Part of a small language model's weights.
Architecture: RMSNorm before each block, rotary positions, no biases in attention or MLP, normalized queries and keys.
Training: a variant of Adam for these matrices, 484M tokens, 7387 steps.
MLP neurons of a small language model. Each row is named by its layer, matrix (gate and up: input weights) and neuron, and shows model dimensions 0-127. Each number is 500 + 25 x the weight over its row's rms, rounded and kept within 0 to 999. Numbers have three digits each. A neuron's up and down rows have the sign that makes its largest values positive.
After each neuron's rows, "fires after" lists the tokens most often just before its 100 highest values on Wikipedia text that the model never trained on.

L8.gate76:481471479512510499512476457468511517482511459484476502506524496467495496503510472514539474488482538482469512508445507454496517497496515459500460538510470524524543527458512543481526509501494543522502477529540518465499506528528504553505460469508468450537506490495498509509512457519522484495467503532552476480510505491526523475524489496482526509462433514488482495469503522493510499478514
L8.up76:460459545501504502531474471472525464483468524519497504525513535461522566544483513536476535491526512502503495474530521495483540485504498492488513504517508546468482487519534468538522493524482505502501492497537517480510546481492488569477496504533577506523501467490473496524468499502500479487475472488523514525484483478519494477469518486482527485508504479453505528455529507474499500494488
fires after: ",", " in", " New", " Los"

L7.gate148:552503519480491496519484496522492490446507473473466480539493528484485535544543500519510529532486491523511493461457475499480508493493528526500506516503515542494492489463482482495469522455536503488491500521492468516495507483480501501506507472494472495550509476564442512531521502522471536511512487533465499522482494479433486464499479500491526479547515498455495478513501484493499517524526
L7.up148:470519516505515489473536480501489541513498495526514526511502500510494451513494483454514489504498545472506463507486490493510510456490500507494491510479486474480514539510526509497496545486481479526513486518502479484492510502520473490493424564500512518483492543477478500512468514446473479568504527524478553508537486503532504534501486498504510473466471497502498527500507460510498467502473
fires after: " 3", " 2", " 1", " Train"

L5.gate137:541502519546530496468517477525509478495527510468465498517500488528526493537486497515465495524490517552495495545507500507454523504533481478489501521524494480531521503513510488510507495519527513511495450508517538473476482481526501504428500481513505481451487498511498466506488485539491491529534522500512520481564470476511540507503508510522496503516503487513471498428521555550505511456488
L5.up137:528433489468507489468502470466528471557562469472476482523476552477518494487495512544535530490466505523511480514500505486516527544484556496493500481538495437510496511489463518474530475476508516529524479531509453485491479450482467519486498519481463451472533510519455494510503488480515451509517505495524454496521493479499495509506498533516531506520521505535502495506496480503480510483476
fires after: "\n", ";", ":", " "

L5.gate141:484472458515520460477541504548471470475490511477515533518492525485522470542518526480498517481507489531519477485481505502484540508512524493587501519539479456500500463518489480478515528451495480476503520522480542477488509473513484530489508479520491485525506483508530489486529490528498455491489493489499492482519496477427480484493521499525503497483498482502456488524499573518481559507533
L5.up141:495496474502508503474521548548513520504547485497497504491493484492452533486539445553462507509495498549497524462489497506494526479491496508502492482510518498490502516504476497522553470522481465482485502502522482482486513494468456499523502493540477493549526540465506497492563504524479504496520520497548485524559465507517509549498538506510509454539526509501512498474464515556497494495505
fires after: "\n", "=="

L3.gate43:524504490522518476498531482505480524497491482544487515494505498476497584571464512475461487447518528501480460489501488470493484480478515517484526483518468510517524485521485443448485486510510538484502558536436527496528506492511506477508503491511511458473523435542506463508524485453520496473505490541480476482510532538484501499492479510473469450474501507529517467498479476493504503510513
L3.up43:510442457513542496513503495483496473529469482477486461510506518481461478534513542482479522482495498534509468503510463499498506503481517514503484474500498468511447500483488500496536496435454469519501499492504529511502523496518483546538496530475499498510480537459502485506510505517491520562505492525450471489508503541504508498490522463526530468547479571496500488485487510512546491515436
fires after: "\n"

L8.gate2:501535515483483504530487517525524501481510500479456535460535469504442512514494464511485496505493505556477544516497492469513471495525436493494509481499550510521492525480500457510499468478490528504509493531489514455467507479575475510525492509480505522537449521450478493485514478482504510481553501476506556479481534499530472479525520474484541507484495509535507530500517479514522487488493
L8.up2:521467498512505501494464497466513514524511484466493550500489512479461540478506515481496518509459511458479516529478481490515499504483489518510516525484490464496498464471492473486528476510423517523514490461566531523528451512487474505509464492526516561510482450435481497518512474507480492525491517485513508523511488510511487478442494498520503517516469508485545525495535483477542517472502
fires after: "\n"

L3.gate156:466494493504514532509507496519484475520492503480503519500493517522456500513554560502480524508435507507508521489496484452504487493538543479509485504457471487512510467500491475513534499498490455516494482490463503482500477537499466473535502504502482475500553534499465509472527461541506551442453508542501494461507462468480509449504500508451472505518496507491516521541486528499479498492509
L3.up156:481491483495417461484521474509563488552507513509493501492513476479519447496481503464483470482510490509499525536450515488489521482527507492468493491492480458476547489486517535506478482527505502475509509443501503500521520484462485494505496527511465500493478512524505520497516488450493487439517514464444533511481517514439484513495479526461563481520514486499494504481473481493472487479482
fires after: "-", " "

L6.gate128:501485478492510542473516476514534494477498533498536548432539516493500512521531525504516533512506503517516503481502538492506478494523484519506499534519507544515519480483515488496488559525475504477502486528525503461481510519518477504533516503526542463509492524548467473456506475501551492466524488468536488529510498476521497515483462452542525451532517461556491474538529523515503498488487
L6.up128:502505509524513474454508525475518477487489474475516488498484505463523481487544519515480525490544548551540513473507510518486501518517486462472511506529549506515538517473506493510507528459556456520478521463522473518503487472495485529501489528489497488516545495519497484536534509498495528506477474500523513540504491482516459504476483536464547535490528485489495505549492513568504511476500
fires after: "=="

L7.gate214:493503529455505502494481495526461475522443480528489541472552534478508548479488527522494494516486489470509515502434520504512538550516520498535508497470544521545474488511495516528509460515480463459502523523484492525523493558521467524532482499489520524513446483464458485474491463548496511517499525502518492516484500535514535475476544466482459538497507497517520499549530472475507490493502
L7.up214:501480507517516499498482506489480524509512456470486506535505502457475512491508487495506453556526463507528482508457561473504518516491504515553495475488509484502497521507490474473484478502506520546474532488516519462507465537510471516450511527491506502487489478470505498478551519434493508538537478517511503558497536528461479517519502498505524500492468520491481460516490483511494526483480
fires after: "\n", "|", " 55", "°51′", " the"

L5.gate191:529472491540525505478469472524488468511503484523491531475526516508511514508519486532511484480464514463472541500448537520508504507515526491532536525501519498496500473506529538529545524495439473517468516510525525481494482501513556499521516450535502515504523522445474486482452520510514480532491473488530517477530501484521521525555485479500507550492465501483539483510475503477525476477501
L5.up191:513505482510526490470532468523480465492428455520552494510470478480517484550477497462504494489510472491534461496507461513506538484516523530503483509507468497499521479496495509506483491506509532462517488502500501483505539496492512477535470465542527505509496502432464468499524501459507458462486496505565513481524499528481465530526518499519541513522517506439519496519538461485507500491504
fires after: " the", " United", "S", "|", " The"

L8.gate130:494497533497544526477494510432487537462483530511525507454498525476508522508498487514550522493460502480506520463470509493458486478492497484534491503559515534526548513486523467499494532488453538494474508504510512524500498539506508459508517531493462506502544507476526546474520502514547458511526496521530515487503461454476511462458528502501492486464511481484503526511475529514509505500427
L8.up130:546511505482486467477522493527509494501435501452504536488537539472481500472453484488495476514448524504465516554504539546506495494553487503518491509490488521509501494522492522450507464502510518506493516464493469482499464460526461476501540518511437495550494486467493505503483540493486473505526491487526504508507465509515486526501519505555459523513481536509502536453459489495566500476522
fires after: " 0", " ", " 7"

L6.gate95:518556528494515500483498491503498511428489468500503544504480502522467537537486514528504442489498514513491494473483509456500536478510477469538526513496471493529478503510476501461479491494523492500523480473460489433500485462536514472503523471459530483477495509515532461476516521471499534524517518547468493481519473451495502509532487495508504487507501526554517484463498488487458504495502
L6.up95:468520502524487526446515490494466462507496482512488538447459491488532516509505471515473521533514503510543454525508494530524506516518534493492504517509513509519537538483512456491489501494541524469483517508475524460512497464489535494451467486447544495473492512516498532490526495522491528559492480512514519493531497516505504484485510495496503497505504513560521511501502502492487482486529
fires after: " =", "\n", " 2", " 8", " 3"

L8.gate17:467462525511501538510474510455510485518483550513500461498476528496508505556517533478481481492487505507517508505534490472496538507517531510505491523489513471509519484531494492512529502484523437507567488488480511518536485510506499506503534507498500451529514511530479539493531465521486463496508494526446490436527460446536502460512502455511493504480524494448492512493548487490502506476504
L8.up17:468519493473514481489506510496481501478489488544530496504484501480507454491528512491504506511475505520539510496549519517507511486526484501491491520519501500476524508594511522507541478533530508483505503471523549524525524525474538459498483525501512498518474524501511507546472506469525496477449473536502510502488475482520559471485521511496496504477498482518508543512506435512495475536477
fires after: "-", "'", " ("

L7.gate207:545428547521499496537468479480489488506496525472504527465518506480493472499479525518496527526455494528490464488499496517479510513460454518495506494526506473513487468499516499494496498505475541478553516498519492536520505508537510488515501526503397516468533471539501452518542492510473475484452494528502511490441512497497500490530517454499526448501552526511503516494484482517497544503482
L7.up207:487557472482504454505506466526487485492498465471506479512497502491501540473453525477506485511497514512451492531502519488441455518547518530497536499469488528483472509536492539482486476489494511476443479513481498496491505443501538499496525503496503495501512508473459486513449536471528507515442521538546522476491522537500490500482523522489485495486494440518461476514519490476550473519452
fires after: " the", " his", " The"

L7.gate265:459492477479507471543504496528484489517523451469516530524512472502464526505530542501484479488477458484543506491456465519496528481549537520500532505522508547546454508500497486516528521485506474530462490466497498521525497527527485500549480480501471490505488485496477494498507490458476446497519521496507494545510458476476471508486497483504483512486505495476519484519538522490522508512517
L7.up265:497497511503530511449518476531503546500505507499533515489534539478461475497475534475523496465506516490483465541485526492518489483493476482497496493536515482494471479510522495470477536509480479512444492488537538506505453543527530510493544502492574500510472443478501512526526522519519488460528497527526515484490534518533488513477507498508493522518502511485474446482533475495481498472516
fires after: "\n", "-", ",", " 55", "′", " 5"

L6.gate193:463500486530484516501487464451491496543514471499463482538524491483518484542476468509553504479438479483508507509436517452514496484493530510495538501480503522492533518518507483501443496495529518520539532532477469511507483547554498533509528501505488491528493457487468469469521476493503465475475449495503517492496497507499447512482503464468554482482456542501523488521476487511470498475510
L6.up193:523495513533493453479513541482534545461515499509485498494527481551489485486544496494479490487454509502541482539528492484505562489494523543513463451500499488505458498485537500489495517530516476502495494504502512529484496521518544488490479513484489519490499502515464508537491487535542514514519496569473462502521541504486514469525487531493512522548505501512493477480508502567508557546478
fires after: " the", " The"

L8.gate190:542499465500497526527490508453462496493492496524539513478494520495495520482466511536547488474485556527484507510457482462495485490510497481540522485431465514499465487503513468489495521477449487516488509525519482448529497495573499475483508496502498485500490488528495460526540419513495490446529471483464517507476513449531468476489515465475504528524491507512499512494518526490529480496518
L8.up190:489485502494501483500513496499522525532493499486475466538493531523491493492489490504480477471496488458505451478488517500544487525523463540476504529470536484489488516534529498519512500464483487482524521511464498529519493451509475520432536543474527506501481459494461498508492496461464480509508471502503498508469516497499489483498484485457510537483472508485511493556490458449491501473503
fires after: "\n", " the", "-"

L7.gate164:454556528480501501515523516498493481485499505458470555499490494496517495457483516467501483438479517505514521499495482496477510504485490535535497494558474490526485549515524496529513555534511539477491479468527536487461538506522510492510485505492510465479500496523544468471481477497496485498494493456488490495511481462517480505491512460529531501521528494478542485490509533545466519549505
L7.up164:536516530472509526502518507490508501496512533524496518560505447506514475484528474477539535532514468485534472485489513534490488514491527503501500542509512513505497513491522498491491474518518439523522502545474544467486479471502528485485492519503505520505541550504489465472490519488496514552471537512520506494491531484499480500501539512448498473546506487494529483511510483536516469471469
fires after: " |", "|", ":"

L3.gate25:503482509495505490488517479480481518516502519508515485500483504545488485485517509516479469495465464505475479434484542476482504476446479482507509462518504484508482528528501495459515557490531424464522504473516507491489495453487513511478569467495497457543559465497534490516495527536523473432499504509472507501535500514474507504517490504501469508499471505496509472542511502504472526494533
L3.up25:547516540487504486520508484510499501496516546490477532454480463515470487504522508528473477568472490519477485483509482474486453486516528467492505524520449501504497520494486497537491504497484469544511491496534504483514530513533531498506504450464513471511521509453534464484526492510543531497488499480497519527448490492489470458479484492445532489523525467477536465493531495460509486549520
fires after: ",", "W", "'", "==", " (", "\n"

L5.gate190:466523467508516485510512503515477511507524511484504504538465533490473484512445482537529494491489499532505490503479490520481487462516541463576517535529504512507481495521523516478530533468530490500497503526491477475549493520510523498477536469451529473506538483493523499476480487529570475501484514525484474517530488470463496515481468453493523554504486462522514502497471528482473510495514
L5.up190:503516457530500462485508512523483451557510503440548512494466501440505479529513545531490527489537492516506486479499483517511501495475544506508510537555518442490533490520507481524470498492500514479487487501492499487544506504513497475457500460505525534499534465506482502469503510522540474453489472524527482513490499481459495495468468544514482492475512485503511501515507499512483455512572
fires after: "==", "W", "N", "-", "S", ":"

L6.gate168:522517470488517493500509510470437522543491504499492539457495492451525531529509534499507515475492511478519494546496519472509518524531504498516518531539508492539490520507528478465503535440504494477493480516544480493500511516571474517472538429523527510499523475531491488479530512513524519495489472524513514478503495462514460472516510494524513482504510534498549524480496507482499523505544
L6.up168:516520469496516511492468534540555511534497525489482499489490495527489470512497504482521512520494470526497450513524472501531513486533489541520541524463515545506514518502484486508484494476507534498495528514499492512495504496435487507460433476490575511426493465503530529507489516488467497470501495505517544504540521482478502522488496552516478493452511506496480484541489516525509552501522
fires after: "W", "-", "N", " (", "48″"

L6.gate4:479432518504449480548497486445489522497502488511503523494499546494557505508483517492455483528438485521510499511497494507476503469522476499500523503509506489505494482506541498499501465493502455507521536501490546482505482498546497527545507504514465481517506519572461442487517512510490504496490478486536480499528495501518501503499519469460540522510489477520468486523493521521495515551493
L6.up4:530530515531506488489510514540474495492545507509520473502467471526519499499477534478540462530508511522469480485486494504490462487528450480491534475502530488469519490522526495482506498489478491469475454505518518462489539503488451534520518486542481494455518496526497488522438505532484524524445468500453512466506520494503496435525518507518529481485528475515482520524491500524472542479466
fires after: " the", " The", "The"

L6.gate28:543496498502501536477479436486480500504473495482511461523502470503471510517515507540540485535476487538504495470499472497420533518521565475509506467483484506493505419535520515490501496505507474510551534490523493509530435467473502485528494489469487482500530512493505516513502491514479519531467485522492485462501516492458478500476489486515495479506502480486471508535490471498466494517519
L6.up28:497511505540501503470528523473518474515500506515514461498505429495494449484532484503488541554489492516558482506495542530518535531501490503503457468491488533492512469476499508506487483534482512502508477449530482508479521494476485478506526518497497508471531519523539537457500497494477520540508508498484502497505535537464480548483537537485488506471469426543453533515503467550499484536493
fires after: " 0", " 1", " ", "ib", "th", "v"

L7.gate175:520470506525495481477516507486483514479471505516500525515504485510504554495527473487486491450478531495492529519534463516475507497485490561557496536505540485539493531539578475519531501492501460506491472465516533452512533492548480495488519491499516520536543504532499473490458511507484494470505496528476467509541514440512475440502491474495490513502480525520502501451477491466523508521528
L7.up175:523471489476445488474470525512494496534489523453478448528516439520474493471495486561471483502502453539466432473491512530522486487446466520502501485491531523513500513528495525478484501446482489484535516529517516463512467525471501483452492483495481508517509475513540480530511534481495488473501474478475448494506488491466505495479465476502523508485497515493541511456479515474491518507553
fires after: " =", "W", "|---|---|", " Women", " co"

L3.gate157:481526517463522475492489483481544482553510499502500558481524502555531512510506521503499505502483525493516469516475536463528503495532482485539530538479517461563485527501504472480462515493521506501511517481498540454518483541558481546489463521510504502481486498494490475497496485501498466500515470492483552523492521492523502503516495477464489505512519496527509482527508555464481506478528
L3.up157:480464491480488532501482519503503475485507500482461481551465478497516489482515485480494497521519488515537481481457498525490527522490541517471437507492530514473511507489439497533469514481485484480528466531511458531554535513453510475522549488492495504526544519470427505476515545490476511488455511526478485474510484486484492462482520489473489493528555495475510505514519474494474449471500
fires after: "-", "\n", "|"

L7.gate271:494463486506519527503518507527468480486486485447494475505508479490481479520534524503521489543456474498520529490499481492453515505474530498503505482476520497514491441524521500491514501477534477476526481533533472515498517488496481450496556499511484523538517493547457508516510509509478510529478467546504509427460535494466521491449509488504529467501514498469497500485513505558515514486519
L7.up271:498494472495534495493525481496503492473497499454497509540511503497469523508491510506472511481499481514474506483558513466434483490486470522528507479506508478542480487510510458508490519488557479527521492560462463525473514540524488493484533515526499482475514500496534517500528525534478444517535503544506483495550485480505474478500481481483480494503491488519479522455490502441504445538548
fires after: " 0", " 4", " 3", " 5", " 7", " 6"

L6.gate86:532469531461485493554534499523495485516472479491520513512547517507545482503501552462492496498481467499492522496490487490502514490498489491484545493483490476476445495521489454497556536480471471451495487557544506493504515523534474503525559471535486522518506466508497473485502533482509511501503512521492507497474491537523494501489522529559539530479473544485490485509454487496538504490526
L6.up86:532504450445501493496536506509460496494517509529502464470510463553510488510501498498537538528504491492469483482449496456524464507481502486520520504498507506498487496515493515472508528485465498468502488505541507430518506524504486490519489495505500492520510472490503515509546502513521562522499551461486488499447485493508532478531560493534512517460515525548473488470430543517499511502537
fires after: " his", " her", "s", " the", " their"

L3.gate18:490528470502526466544507483506495475506465483516485497492515470520457524531540504499526489541502485502468517507470531478489534509514512491529483513557506487573522536475552541519498519449490497471505489500530518489456450471527468481506476455482480500477501515527498462524515550502522494504492497487512476496501526533507510508494533499502515517504447529544515483496508481517520470526509
L3.up18:524481459525493491518493469517474491541491457493509503494490481448532497487503473438489500456518511510493497539508518542505468484510501496499501489479508503508562471454489445519500515487533495496506506478483503528505484469518441504508463470474487473511486497533479460488528479481486473454434514483510503515459511504506495538497494498467491498449440487508517513487567508491511488493521
fires after: ",", " also"

L5.gate76:477505529547514502505456493459501444530467516547496500528469491506483478499532474497513507503500474521486473479453516508514538498521520492522529485480526531515449495494495493502526472490464460453563455467417507499501502502498492498548479476462468494488484517504485492487514500500514505504479490485496520434497474487506509499502544497504509525461484505522532447511544524539509521492455
L5.up76:479519516534511499522490563500529442486458520520477525515503493504477462515492493486440521508504475502506506462519551465525468462495511497490525474535542540485503546494479497514510478482496515478525473473454459495485545527484462522541486493525537495487508464496484478494501474506489475508519514519485499475485428507487540494501524499509523515512504508564560551485508527509515484502478
fires after: "|", " re", "\n", " co"

L7.gate124:476448498482506536520524455443493508534491533508497528485503526498511501502491469533544467498485495496445513476470523509530493478465499505500518473520472515497503476507497514498480539485474492533484531569509489482482478459482483480498507479496500460513528478509500518489484521520493514503436515484473459508529508528483489466471463460520483556504439495495509526519457451519494489464481
L7.up124:498496472501510461509464499428483496478492449498534468503531474473527486524487522524496524489542468480523495509498530506487517533502500502499505473500479495528513530479518515497496473481475550507454489507497411508515530522493492513493496524452491518523498488488532484445491478508451463524531509473503474515505490516483511513521491503512495508479502494507476503453438532511495504511487
fires after: " |"